python train.py --num_hidden_layers=16 --hidden_size=320 --num_attention_heads=10 --num_key_value_heads=1 --head_dim=32 --intermediate_size=1280 --vocab_size=8192 --hidden_act="silu" --norm="rmsnorm" --norm_place="pre" --norm_eps=1e-05 --positions="learned+rope" --rope_theta=10000.0 --rope_fraction=1.0 --qk_norm=false --attn_scale=0.177 --bias="none" --tie_word_embeddings=false --parallel_block=false --init="normal" --init_std_qkv=0.0334 --init_std_o=0.0334 --init_std_up=0.0334 --init_std_down=0.0334 --optimizer="muon_variant" --learning_rate=0.0064 --weight_decay=0.015 --lr_head=0.00527 --max_grad_norm=1.0 --warmup_steps=200 --schedule="wsd" --decay_fraction=0.658 --decay_shape="linear" --final_lr_fraction=0.1 --batch_tokens=[32768, 65536, 131072] --max_seq_len=256 --doc_mask=true --train_tokens=648600000 --max_steps=10017 --dataset="wikipedia_en"
MLP neurons of a small language model. Each row is named by its layer, matrix (up: input weights) and neuron, and shows model dimensions 96-191. Each number is 500 + 40 x the weight over its row's rms, rounded and kept within 0 to 999. Numbers have three digits each.
After each neuron's rows, "fires on" lists the tokens most often at its 100 highest values on Wikipedia text that the model never trained on. A number after a token or word is its count.

L12.up394:500593483506498551386484575520466540453500438445507471490519563443490527455490529500460416556511508476508550520505520401498526582484432553425511523498497488520461477501465578462534487556545546421557506500486494419528469529507546499498391498531518511551457549519574463495516500511445416431
fires on: "," 38, " is" 28, " was" 10, " (" 8, " it" 4

L7.up207:452550473487483528510509565524462521455472444493491427531492476457548483573503512519463479551513538511515532566464465489476481561493540529550462459524513457522495463493457574477454565570464492524573549570460453502448463516508540516450472504460486546523489528496477511515470529483519520519
fires on: "," 100

L3.up994:425450524437504552454525478543530509494511431533478582513519516518515522568504471507519529511509496538503540505547537518610490493450477482462538514547416450484435447489504470527538466526460451541512498529471499528529519486584501492519531418574580514441487486441488482481510484478454465477
fires on: "al" 21, " War" 7, "en" 7, "ary" 6, "der" 5, "ect" 5

L7.up1017:572557499536513581533431555483482482547480444616571510512405509347469449484508471526555455527550499540504478531492495532478493472464489545543470504497487473559527479504468507506473556437547521516526511562444490526492515530579473472507511502501526515489458479500492528527497503436495539499
fires on: " with" 31, ")" 7, " RC" 6, "aves" 4, " MC" 4

L6.up127:479436574570504559522471487539470490499516564529546528498459544465461520558408469425560499561525486492481512524570548499507508544609487444477475481462481470533496421475536508491468515510518523482521512422466497505488498499466496499416428545470474531487482511501530499532546525520418472464
fires on: "=" 15, "\n" 11, "ti" 11, "ic" 7, " from" 6, " of" 5

L7.up390:544488499494463484515478475591544521566564463508474450532485572467542456486591427541498479505577483455589533536336469451543458485481497497456511577468509504522498464451534536533543523535453509497470460442508504523537519514512483491448477487570505517492486532526477521508509519501471454494
fires on: " which" 25, " |" 13, " where" 11, "g" 9, " '" 5

L7.up28:491566453492467468464498575429533533552500487421510478476500571466488500515527574440483514533520412502495549504441482456457485532498534493433471460460478525490569488474483629478487514489470447459483476539444441551543591564420467502468437497553417498457509463585498516541531488478468508452
fires on: "," 49, " or" 11, " (" 7, " –" 6, "born" 6, ";" 5

L6.up243:436563458451531552434527541565500491469522502483511484506477523518516472575503500495507498482488540462502482461507519585465559477452480548519490526436563532462511482569561551522497527504519569435589557514524517487507460566572445422458579544603473456499502462417518527494521526522510468449
fires on: "," 75, ";" 24

L13.up1275:549584517455530469533452502585543552499539486637422456495518567544555430486426460560439563558523474456524504512504468542492475497413486556470510425504487526492542457513485533452460482491520495422533506487539486547526488483512478398485480438493481506516518494520529597446522462483520453541
fires on: "," 85

L6.up706:497540527503491509469464491533489534458510488460439502524483518478480530460510487515552480506479564456568472528513504508514506498473445460525536538589600494490455526527533480480438500438403449562493503556503539484473595517487554524512509490453553485487549453460458458556439528487474488483
fires on: "." 78, " as" 5

L13.up472:541543560533540447595496487575493469538529549513537485488606567466585555525596484487448448507469501531389464546414547586532484491578494533492517513511515547514449496469475518441547509489554487469452495509476485579513443455514528536505465458532575541451443502482460465442482477463493544511
fires on: "." 34, " |" 28, "," 11, " +" 7

L13.up696:536530562455456545493506474542534513522539484512504413493551485497499540531482486483569530486529511456568446468569550527474487463434473610476466519521463571460496496469559468512516527476462500533465495467462466442487520484589509531493481523528516529504590438488534449582472470522455550536
fires on: "." 50, "-" 8

L3.up1079:537509485582532492432469453534446541514510604485633501425594464414431573556487527499455532526532462494504506503473441494526511516539504547489490512530453495458564464481467507561525417485537511524522498500423499525450590587459541474503535511428508558487514521442575578537535446518497574495
fires on: " to" 16, "on" 16, "-" 12, "|" 7, "te" 4, "our" 4

L7.up787:548444550469462511482485544455487425454501535570467513488502466469558477594424529577511471514554564501495491467526493500522539482508530513474453450483508571492492448491510423511433520552427482432500462491490536512462488562513524460509533505447477423501492429508489443512566527559442531526
fires on: "." 33, "|" 9, "'" 8, " CA" 5

L2.up867:524514487472516576506461511547532484451481480488503528489490546475500533566529467444529588514529524543491479447466517448491526514444465501542481567426572495470458514530498488484492496474441493536487489544524474443478551534511489494477433472547425551550524484402544474574479442544427499546
fires on: " |" 49, " United" 9, "omm" 8, "gg" 4

L3.up795:531520470480525524520497495473482503439483552575510528518507573448436500491445526557505474512477430502487513513514489496462556528550465551470496492502501519571537483553542437487466462557454487534453452471459489537518544486549547494504472495500531593507469530408520515478632503459492539481
fires on: " of" 42, "-" 6, "ship" 5, "aw" 5, "ng" 4

L7.up615:457458544503504523444450442531558509518496444490498453475425570545422484584500536516505537540515544528537549520573458496563525503482546498470536466430522467460509439545498434521582505524542563441484529490479498484490506467476485458517530507497535391455489448412502543470482501504470576508
fires on: "s" 37, "-" 9, "es" 7, "/" 5, "ts" 4, "e" 4

L13.up790:571552501488472546501475564570506492491524587551512516485503554563577509527432494492479470503511535463478465531481508448516450579561481489521533512524491495463482536522513447521504460488493512496482526542496523450589457480555540551489489488491494519541527509440484410500472477468469437549
fires on: "." 27, "-" 23, " |" 16, "e" 4, "|" 4

L13.up921:514474495551453455569515527607546541496488498441474533536473513426511447455531535461490488526559496481494463494540495535465568496423470516458488456440503460497460466446468507561596460518465564497565434535523506577521482474454565516545548511486505566500456451538487457471467410501496498500
fires on: " was" 50, "|" 4

L2.up187:477507517620423466510423575482558466480487508527434483500516536450472527535465501510436434519515570545482549477514468566460487538519493442486542413447523546531490589493522524531536475509467440499450486520462530546536513522473530485541477484547440427484529496490501534508541567463530531460
fires on: ":" 23, " to" 13, " Me" 11, "dr" 8, " \"" 7

L13.up33:446512505541435452455513457475559492417506506550458506587490517459570497525483523552457475530455529523516479536423532543487479470555470525502551418487476532491500517469452448526529504469500548469497575529469538496508571534490525568549548521510524511466559532437465451516462513548515508475
fires on: " in" 33, " to" 20, " |" 6

L12.up695:472444585521492522426483470434422469519583447530486390530527491501492479546430514475580467548595522514564453467600491553481495505461446482530588517458533506505460559473467493468539472549475547499493563503488526538417506481494491504549515502499523539508472480472553527502479475585596494449
fires on: " an" 88, " An" 9

L3.up485:564522468486508485526452452511449506415457439533494500443538467528519483484455503509506486437559528460418456477494493418441472499491564514480530453466452449500464506504475501464513464478481441522516451477476491457468517492412492545497608502540517573494477522490476483485417433474495430473
fires on: ":" 14, "\n" 14, " –" 10, " of" 10, " to" 6, "ce" 5

L12.up741:487563465525464501494505470612526512484428593456488510437601513514482417512467498526447511512481535462496454507477496503502479533498473490461509516429449502484495518436456502509519483539477549532468457545510536527469505511540475465526485495518563472575444469487589431497514536498466533458
fires on: " |" 56, "|" 8, " which" 6, " film" 4

L3.up589:462538464563467493459494534510440454504471420524519477525519511499528543421476518469472367577461547381481475479450526510502549490479454483490446548575459467488408480529544539549480519518447541516631481449482522513528483501454495478515511469472487494575451498537462498554536572462471533465
fires on: " of" 28, "iet" 8, " met" 7, "uch" 5, "it" 5, " spoke" 4

L3.up273:438516479486442491525465500506452513551504523504486478482511469437472560495489446437483527544530508465474493552502528572548536547504510477477502504533446471434456478475564562526457464507510518526535514462538471536501463521507456511543516503555490553498474545436461440528509532513462525532
fires on: "|" 26, "ce" 19, " Total" 8, "t" 5

L12.up634:525482524523433511522454502530533457549511541456509481477495542447508543491504503480489574517573458506524515470540552480519500518492489564494463492494510473529521511518588501548490554527493514503560504504515488427532542470539490424496524553541531572517573567519406476545489497541448509514
fires on: "." 69

L7.up852:507498470516480500520473508530459508451490499454423498482533470431468447528521489478471481500494552427524480458426560460545563542468568531514476553531563486476481456499512491580564466478481518550523509414524498465483456466500508588477509503486513502520452515472510536476447569431480468498
fires on: " by" 36, " the" 17, " elected" 9, ":" 8, " under" 4, " of" 4

L6.up161:460492586508490505520461508495580538513459478490433515526545488437534533493466508542489518504525454491503551508583512443499543530497494526455484436491617490506489526549544565464525513508483516476526543453532438479465578518542531487496394504485518556532382460479473440460484475437496512461
fires on: " of" 29, " due" 10, " Tu" 8, "et" 5, " to" 4

L3.up1054:594528479489502477491384471506603500517455513547515473530508430504493495532500512497487506487527468517497497553497541544431479510523465510498543482480452558519541523503478529531542519475377527477511439526488499461497445511509553492522499551480558514429500545482504450476549434446506517557
fires on: "ing" 33, "s" 9, "e" 5, "able" 5, "ise" 5, "ed" 4

L12.up211:479505538535527531512511451528536512506509534519527573565508441437449522483447490501517421534542512458500443552550477514434496557523513447524479558447500553537448496520528496440534486578463488553491430489487549497493501545488415510452441492495457496498509469466520434470577472511495524508
fires on: " to" 24, " of" 18, " |" 10, " on" 8, "\n" 8, "|" 8

L12.up1172:484507476574403449404500493502511503533430456492484465490507540472484518560550535466509472496450527500486428564502497593502545509510418516573509464506499572436509562563530526464489513504478495476537485480540515494486508543483532581510535514450542516540466591469577556541485536513461547523
fires on: " |" 81, "," 12

L2.up164:496530549470486493429427471448522523562526507527531509553474481538531483505507486570487556492565479475475458525456515485488521550505484506526502512468522520492532558451509556531489478473475505499487502514513495459499532558547491439480456456465519504545494494480472462575501461500499459509
fires on: "y" 44, "ky" 12, "hr" 4

L3.up391:472454524471507509573549571502477510502476453588475521471523398458543484525544527467478499527492507497502489459457499471485438527522498510429514445533526577487527520462488553486488486527468482444450473524537488536543453552503589489510496473467505459480467522530492513554475483612471510483
fires on: "'" 38, " |" 13, " of" 11, "." 11, " Act" 5, " favour" 4

L2.up740:516524523522528567512555491460464489487535482462467435421459475512475522552476573499471404509527472526564473472503493533468462494572508536537510481504540457474462431463508538418488479467461494506499433503440505518478404512544446445508555535534529452549516555521510550471453501425593477480
fires on: " Ab" 12, " ab" 10, " Is" 9, "mi" 8, " am" 8, " dem" 7

L7.up846:538510460511503528569492473514475541552475515468442458492416434494495541517512599470500564566534543499504481537490472520586573540546480494471480489484478420520553507476458469590491535577413595466453530523454508471484475505442455482480494530481471503542527441472479490443484487539532483475
fires on: "s" 28, "-" 13, " call" 7, "00" 6, "30" 6

L7.up229:525447413470530477490478459488425555458476510486536541502495525514507496457440521476473513446523532498510521517440525546414540501424468576468434509471475494475488503571602580478481483509494506508452485512557533440523514495500434445543567550567567483509446449422438470505515552554525449482
fires on: " of" 39, " all" 9, ";" 5, " most" 4

L3.up367:467455473562458498519473496540458465501525536574502509498589527480486456470557469517489489445597477511473506481474550534465517489513482408559486608540434480495558576536444531487549505452462463518493502533458476424556463488548527453471538505522554475504469500535504533499605496522547554505
fires on: "|" 24, "-" 22, "ci" 8, " " 7, "bi" 5

L12.up41:514525458559514520459455538531504479539520576468559477491497453553473518572601546564519506604506520533467468460520485454546514487493505547481480467464462508474517542536519520449555520537434575513510566603488499527477444539530519527450478469490460437442533542455519499470486536513526537488
fires on: "-" 38, " \"" 18, "o" 9, "." 4, "hip" 4

L3.up655:565500490503473525571440500518487497493496527563486547480517463513496569545433535496533504517498539491547479450515476443438393489474462531575566542490478458560496482517574507496544519525489450505512499510455504463418488461493485527506535525473576485469440443561484526485481415466505527558
fires on: " between" 44, " of" 15, " both" 12, "ter" 6, "en" 5, ":" 4

L13.up304:528451533484549496568439515518523526470515471538498466491539486513535485479504534534522496528443469450421553602455409531496448485519547520607500508481548479479522540501583482436491538494506518450473455568480486472524478569537521474532453465516479445462427408463467467508593543477510559463
fires on: ":" 53, "′" 12, "°" 11, "ih" 5

L7.up1118:459502527486448557523463463499539487457471512444507469571505496503555419551432479562519499533535502478586439492543435500491552491508526518582481552478583531435490480529472471441549473540481489505409517475498408549541478519574519556489518553501382424472486496495455496488464501447568491511
fires on: " |" 23, "tt" 18, " from" 8, "," 5, " formal" 4

L2.up460:491473565517537559538478505503484500505588562501529409539436521478443488402406528459440544489488578532502535501540492542461450469430526547553568517460477494510502470458497513503523447499544524451481412484512564515601523561477502508491440480541482527516495432422483516572463497453523471505
fires on: "in" 17, "si" 12, "er" 11, "os" 9, "t" 6, "ch" 4

L3.up739:574476510534509475535542527506523545497515488481510495431566519523565457526481524508540452536541559459564533473554464488458454504513424581534461451482526498504540505491532483454528468535520484513462440491497481521483501452495472473503470452559493470443490447524515470524502464460532451419
fires on: " |" 38, "." 28, " /" 5

L2.up1029:556523484502500469496460516491477530486483497477478492486477496447538500437486468559517538507552492447524479482498510490497560471501519546481425494458512463511522472475481478510416548496553584404509458474567495561506517487491522594485493533588447451499480505451438456505502499519439525504
fires on: " album" 18, "ora" 10, "ator" 8, "ors" 7, "op" 6, "or" 5

L3.up1122:484474567461541465544471478451493560509469514513449503493553492506513486590414514454407510509485543462553522469515487533504491458453535497492557532457466495476527574560514468526469477532485540527526501559517546552490537496474562456533517557480426457496551514529379516505564488499517465531
fires on: " |" 56, "be" 4

L3.up54:539549470440493469525594400490510484466533469469516488504459504427499500469485453480514505495481550424557487544567476560492545461535541518451521462491455495483465469488509455588493562554504474518511482583552511416484501461513580460463466551465509509544541419499437488489503478578424506434
fires on: "s" 31, "'" 7, "t" 7, "ura" 5, "y" 4, "son" 4

L3.up1240:491465549545508496476543500504510455505482546511525456503476481481527495490468516466471437503544490509529561488472528560442496470503470517463515438520559556478574528502526570524561553524452563604513593489458592509542580558477495477523546482575524554466547515481484534522518607509508583446
fires on: " tra" 11, " conce" 10, " ro" 10, " st" 9, "rel" 8, " only" 6

L2.up267:504427453509473470454528480538519524438480550510516457560467578474514418519465532581446486512503538496594483587490491511465462527482544511508552476445471557494453499525476521480552464473474533564389493529476483528586503460561459449463463473494446566566502522479552506458486456528505457457
fires on: " |" 32, "'" 8, " /" 8, " G" 4, "=" 4

L3.up605:501500513537477523477511501524451493454533503505448501495488511489403452529547563514505501518482589542480508481488534512458522462532521514461402418553496537527419524497558450533466494424525432509474513485487522569542469522532494521429478471498536515572577526439519465509528508485499517493
fires on: "y" 26, " of" 12, " as" 10, "ly" 5

L6.up282:458508496477524553489479540470556522535576490504574447509418489496473544436514553504496551521496474505444470548526512496421499516589513455520442543521523505507560455504472506462502482479557561478547511519469477502590507513507498483480463505560508451516435504504519501536515462440451497515
fires on: " and" 26, " (" 24, "," 22, " or" 5, "s" 5

L3.up72:441487446476497504469533471497463518505545497502490469474538423518510483478472468514491511572521556507420529434551529489470460514461481559470491479506468504581503479524470480474437524529525552524446483548427555560484439568518527521552491463497462512496469516461483455566501504465525594473
fires on: ":" 41, " en" 31, " En" 7, " acc" 6, "ti" 4

L12.up164:482473421629483497434516510524529538513489486507521486531426474587498545581520548523427464487493512439410539511500532574447485415470445552511580436548500499483489475465470503511453480587540543467540420526463547458469500500460459539590489556502523484476546549479521450490509558500563507481
fires on: " |" 44, "." 8, "a" 4, "\"" 4, " \"" 4

L3.up771:472593472455514472528481508517551453559559488446454494452487481456521464543509430531470446505500465562499514432475469519479534462475505510382531525555501475563420452533429487526530492544513479585509460562497410456461514531490534504475510533517505502462506499479479532476558454510431485477
fires on: " to" 51, " of" 18, "\n\n" 17

L7.up794:537495490493508497443486467522514481536502433493519464455573482549468449524522417540521426491497491520581467537497475535490427511468513575514475564523498503503503571507483449545494432413465521509535442474477535502509467527481451547504455508534417515513510466526535414488514492546514519463
fires on: ":" 27, ";" 22, "." 14, " Charles" 8, " Philip" 4

L12.up821:506490443527548387473536532511441499469529506519548529491402504429491454547573462477532515493541489442486521477454461506497455465487520465496519494470437556544499512411510482541482506510519488480535517526489515455501503508473455536470564539508463578518489546494369478558456493387484584558
fires on: " to" 64, " Am" 5

L6.up942:526459466510490536490506459453469530506554524557466474490550432568493542437591443507428479520572470535472449532486514505564517495516477496500505579516509510431464455493493480504492411482466468510512467567460529506550474505487474447407510498555458538497472475488563465424507507527515515433
fires on: " |" 37, " one" 10, " any" 8, " or" 4, " course" 4, ";" 4

L13.up489:431461516517481492526524498530529440529574486449445478493522553551565485480413518557567455550552508455479508471542463497443514537425548515490479480501492524451511457498447549452509489502503469479495546492533502516498478477492432548525473482594513454469540399485533546528502508515513479514
fires on: " |" 33, "," 29

L13.up755:464447454556561532533454553529530523523451486492483516508519471485514485492486494451519466545452476462463549443461532459495526484524458486457462485504559463408538565533443537424455497508489470543501549462525589471483440498508440573424550509512499557459429574539537564542477431475480532481
fires on: " (" 30, "." 17, " Al" 12, " |" 10, "," 6, "-" 5

L7.up371:489571500548493484492463575520553572431497456474464445511502554380546525526482554501518498551453541502490504437487510531446538458516490558516442455481482517489462536474523514400496474464503487438509482463450495481542547443463479503541495455528592479486521514504515528481529511548554481472
fires on: " of" 40, " the" 17, "the" 12, ";" 6, " as" 4, " (" 4

L3.up577:527453543555477544495466487502526588469561424504520551513543509490388519462487523502520562572504491545486437488526526598482456431396512453576496495478478498463556500524463519482466490402485513483507528469487531534480541477515471493486555434454476499487499470555469430488511468523471508445
fires on: " |" 31, "no" 8, "–" 7, " 1" 7, " /" 4

L3.up333:481491412508474455537497533537539545484499475465436480525549500512545476435497532464504477550500491493392547518501449540467406523534557445537481496531480518518475507508497491552458477472473509479515526545548533492508445458563488510563492484476433494489490434498517508526531471548499429475
fires on: " |" 21, "-" 11, "at" 9, " the" 7, "n" 5, "ep" 4

L7.up677:524437510508515499579503517473502570473507473534507495525542529509410505469486478421478525562479494581465467551531478542549471513512455450476480422441537511449443595538533603433555486466534533486556500466479531501542500481488516436483471606535515488540411538538564460420477537508466542488
fires on: "c" 22, " do" 12, " of" 12, " Do" 11, " " 11, " for" 7

L2.up637:535438521534510553488508503486540479534414529542454497446520471461496476528481573520495500483487555520516499493543470468477514523590471462501520505496513471470468513511449505495514505495460564454518478478434490431498551526552445540465403506541506562452498415494484523533519533463486545458
fires on: " Si" 21, " pla" 11, "vi" 6, " household" 5, " must" 5, "mi" 5

L6.up764:472593502514482535493471516480550516522566534455433472460482476467478391469454475462459522476486561540529515536519479469543558539469502564525473523392556446450415586566445505536507444588548519540526526505475464457492473451540515486506487528445506638431522471487446521500482514510476442493
fires on: "\n\n" 22, "can" 11, "-" 10, " of" 9, " the" 5

L6.up380:487467485493504514502454452548537508510524584527481540475531514500475392574477463503520447472439511486507543524478473546562421577428540516532500448516522477460487525513442506487541493472532441470434502537477485538482536512524436452476484539424484493493465527506507490490514531504562485495
fires on: " of" 34, " |" 21, " and" 6, " or" 4, " –" 4

L13.up904:479576523500490492438472544457488569520500463505508448526530522484551552478514491519487439571472550544511596503473451459523519489441529538462517488487464555525550470562474563484487539545498524472541503505544486558482423560498450458455525494569457547494516457471518408515559466459523482572
fires on: " was" 30, " is" 22, "," 13

L13.up1092:513572542483477529538549451527506508471539602487513527489497546439562487477580552537520542542539456512489537501503478454508572514457463501514557496534500498456488492475448512441558512458474485529489532463526489507555473593511551457492497445491480462487545452465496486443559484530445517507
fires on: " (" 20, "-" 19, " \"" 15, "\n" 15, "–" 5

L2.up486:495469474468500549495468480502509529426515423490512479497519489517460426501465444533491520466451488458499517568555491481497503497495535559471438528536478575548494425516498496481519530456488485517386556512462507473441543473560434569479514496530468454534580434555499569481480530515460487503
fires on: " h" 20, " Ju" 13, " ju" 13, "r" 5

L12.up1104:539486527516476453528470450601500484540543394517491516424537488468457525460537532532537477468481417557506481532558503471495485527518511442464463514428509465480508453510508485527503527538506482492478570451471517518499517477575483545486505507446395451450459534506450493523517555533491542563
fires on: "." 33, "/" 13, " \"" 13, ":" 11, " (" 7, " ch" 6

L3.up578:511476484402505530535434477508527495516434494479457459539472457528507461539457529529526494547463469443533460457617548446406506484443514458510532550523501522553522413493450458552496511524463489535497500482527499416422468578583481513461461507445519487527492486439431486488479524530494516499
fires on: "-" 74, "ef" 4

L7.up612:499451565434513497497485491614489559552537451496535497484556501532473573432514443561491585531495496501480529539474557507525474517490510436439548502489480511512447523520518479492546524516533521519565519505470501531465500485430442491396483526542507500486488499452505513564502500515489472569
fires on: "." 21, " |" 19, "/" 13, " name" 7, "li" 5, " /" 4

L6.up957:472508472450538456508438446460556543522502498638501556458528552467500498445515444439451589521458531489460407538550545488466511472534420504486550453457481469509467545525500451532511515496472499468507509518517422459511457515574541474515512515468508532468415475493546517464519537484480516477
fires on: " to" 28, "." 27, " of" 8

L2.up395:567480429537521430538469497480451524493558494531485522500538539488472515462500506431503454559542458429472507573475479483571442510592440467528463471522500489495426469508491506519531491561525511497487491564507523461515500574546544506569521453432524483479458481493437502512568545439520489490
fires on: " of" 14, "mp" 13, " high" 8, "t" 7, " low" 6, "est" 5

L6.up205:532458499498560532432488453443550493481550507553507512469504439480532421452524419447491540528468530451506475518423427508498507492488516522541551520547457488484461462473555516461485524497511492519394539499459552529542560506535485462504455508533471520524397526472515533528493501579502467486
fires on: " |" 28, " of" 28, " 6" 4

L13.up434:519453525485507526518500432481469496556520502499477481455491497467547502589482478453488490457408540494518500489488561495507454501489502474519566453463427521538567568518445510506529551504416552538464452452492495492514500505546507531582516483502517523504446455576448496456582551482476515492
fires on: " |" 82

L13.up1024:487540464470504512462484494475522518513578548518503486548544482527559501503515509581518489571522517501497483467444561548453479381507458522545498475562479551490520451399427434415424454441572492550473434508524499463517580476462454497503555531484560451505527495531477509507518578554524519506
fires on: "," 33, "." 27, " |" 14, "M" 4, " $" 4

L13.up905:550471493591563503516478537553520511487514555526537435475499541477588486545580585558537503449470513549478562501543518508485490518498458487514439542507434512486448494511479500463439530515501546440514471571461442488470465550539494502472448571464544534544506462479460510525505484491591482411
fires on: "." 53, " an" 14, "′" 8, "°" 5

L2.up119:443515508534481584463475488499501499490433543469487482567540547481513472461527521502457522499415519433554508513515543481498440534449526557453547515499445551460526463465514516503409510508456515499565520474463528507470536518483487513505468538510473492513510538556468517582491504525401440485
fires on: "s" 36, "r" 27, "d" 10, "'" 7, "z" 5, "b" 4

L13.up970:578456545550503544516477538553494490445505486455533553506516492451493524489510460516505529596523494496481455627533503453496466491413514519480503475602465511463502479536487498511499509469447451535518487518548556516525487503549526489534496467466499479449540463453513461465464479511413486548
fires on: "–" 26, "." 18, "-" 13

L13.up1218:483448449541512599529473562511454513569478526532499496497535484498429556437477532511560478541476442476472469498484497480508611451534468468490475458540525502469454529456462600506564459553483532522529549534461473490501496542405509501473506478463562508543494520536484516556513475498512509492
fires on: " |" 37, "," 18, " in" 8, "|" 7, "–" 5, " (" 4

L6.up1173:471470555444529512573484527545472558485501515548479575510553501555487530499537522538552453634590538507488443440511432496466483476480445543506507470531498570456502454464523504538451450528478530451550523510553468495473517536409491463474525491551501467536452504495479542538500520503485506488
fires on: "." 60, "," 13, " of" 6, "f" 6

L7.up86:493468464532491532483438541538534457554547522461441551477490396466509512484456470540487515577549508523499555453540467498489532530524502483401545494503572505525523520456526488515529438568477533520407571408542488439484534502532534474517539496499566514486494459506479524532455604548463580433
fires on: " of" 18, " under" 11, " to" 11, "-" 9, " during" 7, " by" 7

L12.up848:497436469514500498442506478486528475512494556501524493519528528554569524488437416534529485408546512501488528583487551477497506495522533526442492421529502402410558487536409615566498475520449461484534474510484479526447535522528512475507513472472556529487533458556531471499454507559616481444
fires on: "," 30, " October" 10, " August" 6, " November" 4

L12.up1124:531520535527594507604533536556481561458497536475573489489564453551579601520503491551506456533484519541520532514481463515495487471523473569412543461464449496473470528523563497483520475526424482494441564496540484478559481502513537483517481475420527494521541529497517515511460516464426522481
fires on: "." 79

L3.up797:476460478491511537482493544505526534489571534425529535485478512430433586561437536533405551567576498561436556556460492595517448483455460515518511502468519569481459441530475495512492512485495487564486491517567483503585444497500587453481547466468576482480491537502514519550430392461463449464
fires on: "-" 44, " to" 14, " dis" 6, " |" 5, " dem" 4, " (" 4

L7.up1254:518447424507521551506508470401491548540476564420521529537405528542488498477567442493469547544463512413494506507421490561476502564530516512514520522455474491413505554580467500583483533510564501480570504515495518484466465504526462477493482518554459511563511576521486470557522445485486499534
fires on: "s" 29, "d" 13, "k" 9, "-" 9, " H" 4, "ay" 4

L2.up101:434442498506478516505439495472475484574561582471512503525550520516503444479524486548439516525474542508531471494502488559528488505488513459548565468599462473538495541552544511522510393401431505480440519544545539473495463457496537477504516577487426467548488513476525573548556528461468490532
fires on: "-" 59, "|" 7, "vi" 5

L13.up149:455551507509459511485425571515517476498540464533473404513517476443499587438468529499520429510496538441501526511490394503559481550502526472493522479492539521541449491492479473491436507530488476501497569480571515463510376585474539480430471479499523457517494562508441439496528504487495527494
fires on: " was" 24, " became" 18, " is" 13, " as" 13, " becoming" 6, "," 6

L12.up1012:529553465510508517553522453501486597516516456514524492516462551492467499496493540561457509600469453514488536522437499429527526534439484520460458494520454527521479483508546610505527502510501499428581531447440602471537481568523412522454491480522559499484539469555530470469460483463503505541
fires on: "," 36, "\n" 10, " and" 8

L3.up500:525538539569461465514482453489565527513472519526491453526490513405491507506566505407434554456478494497453516503480472522509499514481522469564539485549480522469422457496468548485491538462446537511526407555518536491539461509447434506434491546543505526492408535451565457439537442462455494482
fires on: "s" 67, "ng" 4

L3.up569:506528547506499455449502496553566398484419483483498515463466500491461474451477516502572526528505548594468546588510541490469459477523493514470512571571367507513479589462466445516513475493452457484570431436465490504594478484507460455549440516549518442590474509471496514516479514516458537510
fires on: "CA" 12, "ust" 10, "nce" 10, "age" 8, "act" 8, "ch" 7

L6.up53:510508495538508471511504457516571550533490504513533485472492545498487481479589437482481554538538478520428534501529510438515521545517559468466523442483435504539462525522440450496500425536522502488463456517459484489458432521395480468450491541501499567529539502494510537475520477514505368490
fires on: " of" 26, " in" 12, "s" 11, " the" 6, ")" 4

L6.up612:447602473536493555461508484525493486544478491594478518509504522546452608516467516498484563452483506526474547518437556521535549501496497511503498499522488553488536462508536523529575507435517569448512549546483527496504483525510506429461519528556482541512570525412502513551504516517457483506
fires on: "," 71, " |" 6, "\n" 6, " the" 6

L3.up847:482453476481484514467442481476556522525519459463514539517456502499476482519553498519524531535515535475534481529556469540536518501530497529559539556552543507511470462565527438627547503567456529450536580514529497550458478523512527521509469498612501512490527515582518489479524432478454487495
fires on: "s" 30, "d" 14, "st" 7, "ici" 6, "al" 6, "ities" 5

L13.up405:565536509541469497482471543408534549520510523458449532522457451495511485418488488463468463469485507509555523515557528496491454489491540461456462550474500545542445511527471494461479486564457549507460557485511438542491509526555476487522501544559505461489497485526547499490482462507400531455
fires on: " \"" 46, "-" 8, "J" 5, "/" 4

L3.up526:460499481500569527494459456420479502480537510548457520474512557470449452410522444457444519486452443519472513453555538515528469480500468499475505550470465500515471494544511451582442437529526411462555560533506510560498433569538458470472513462562480477537551532444451450478510484505516436419
fires on: " of" 30, " former" 10, " House" 7, "ent" 6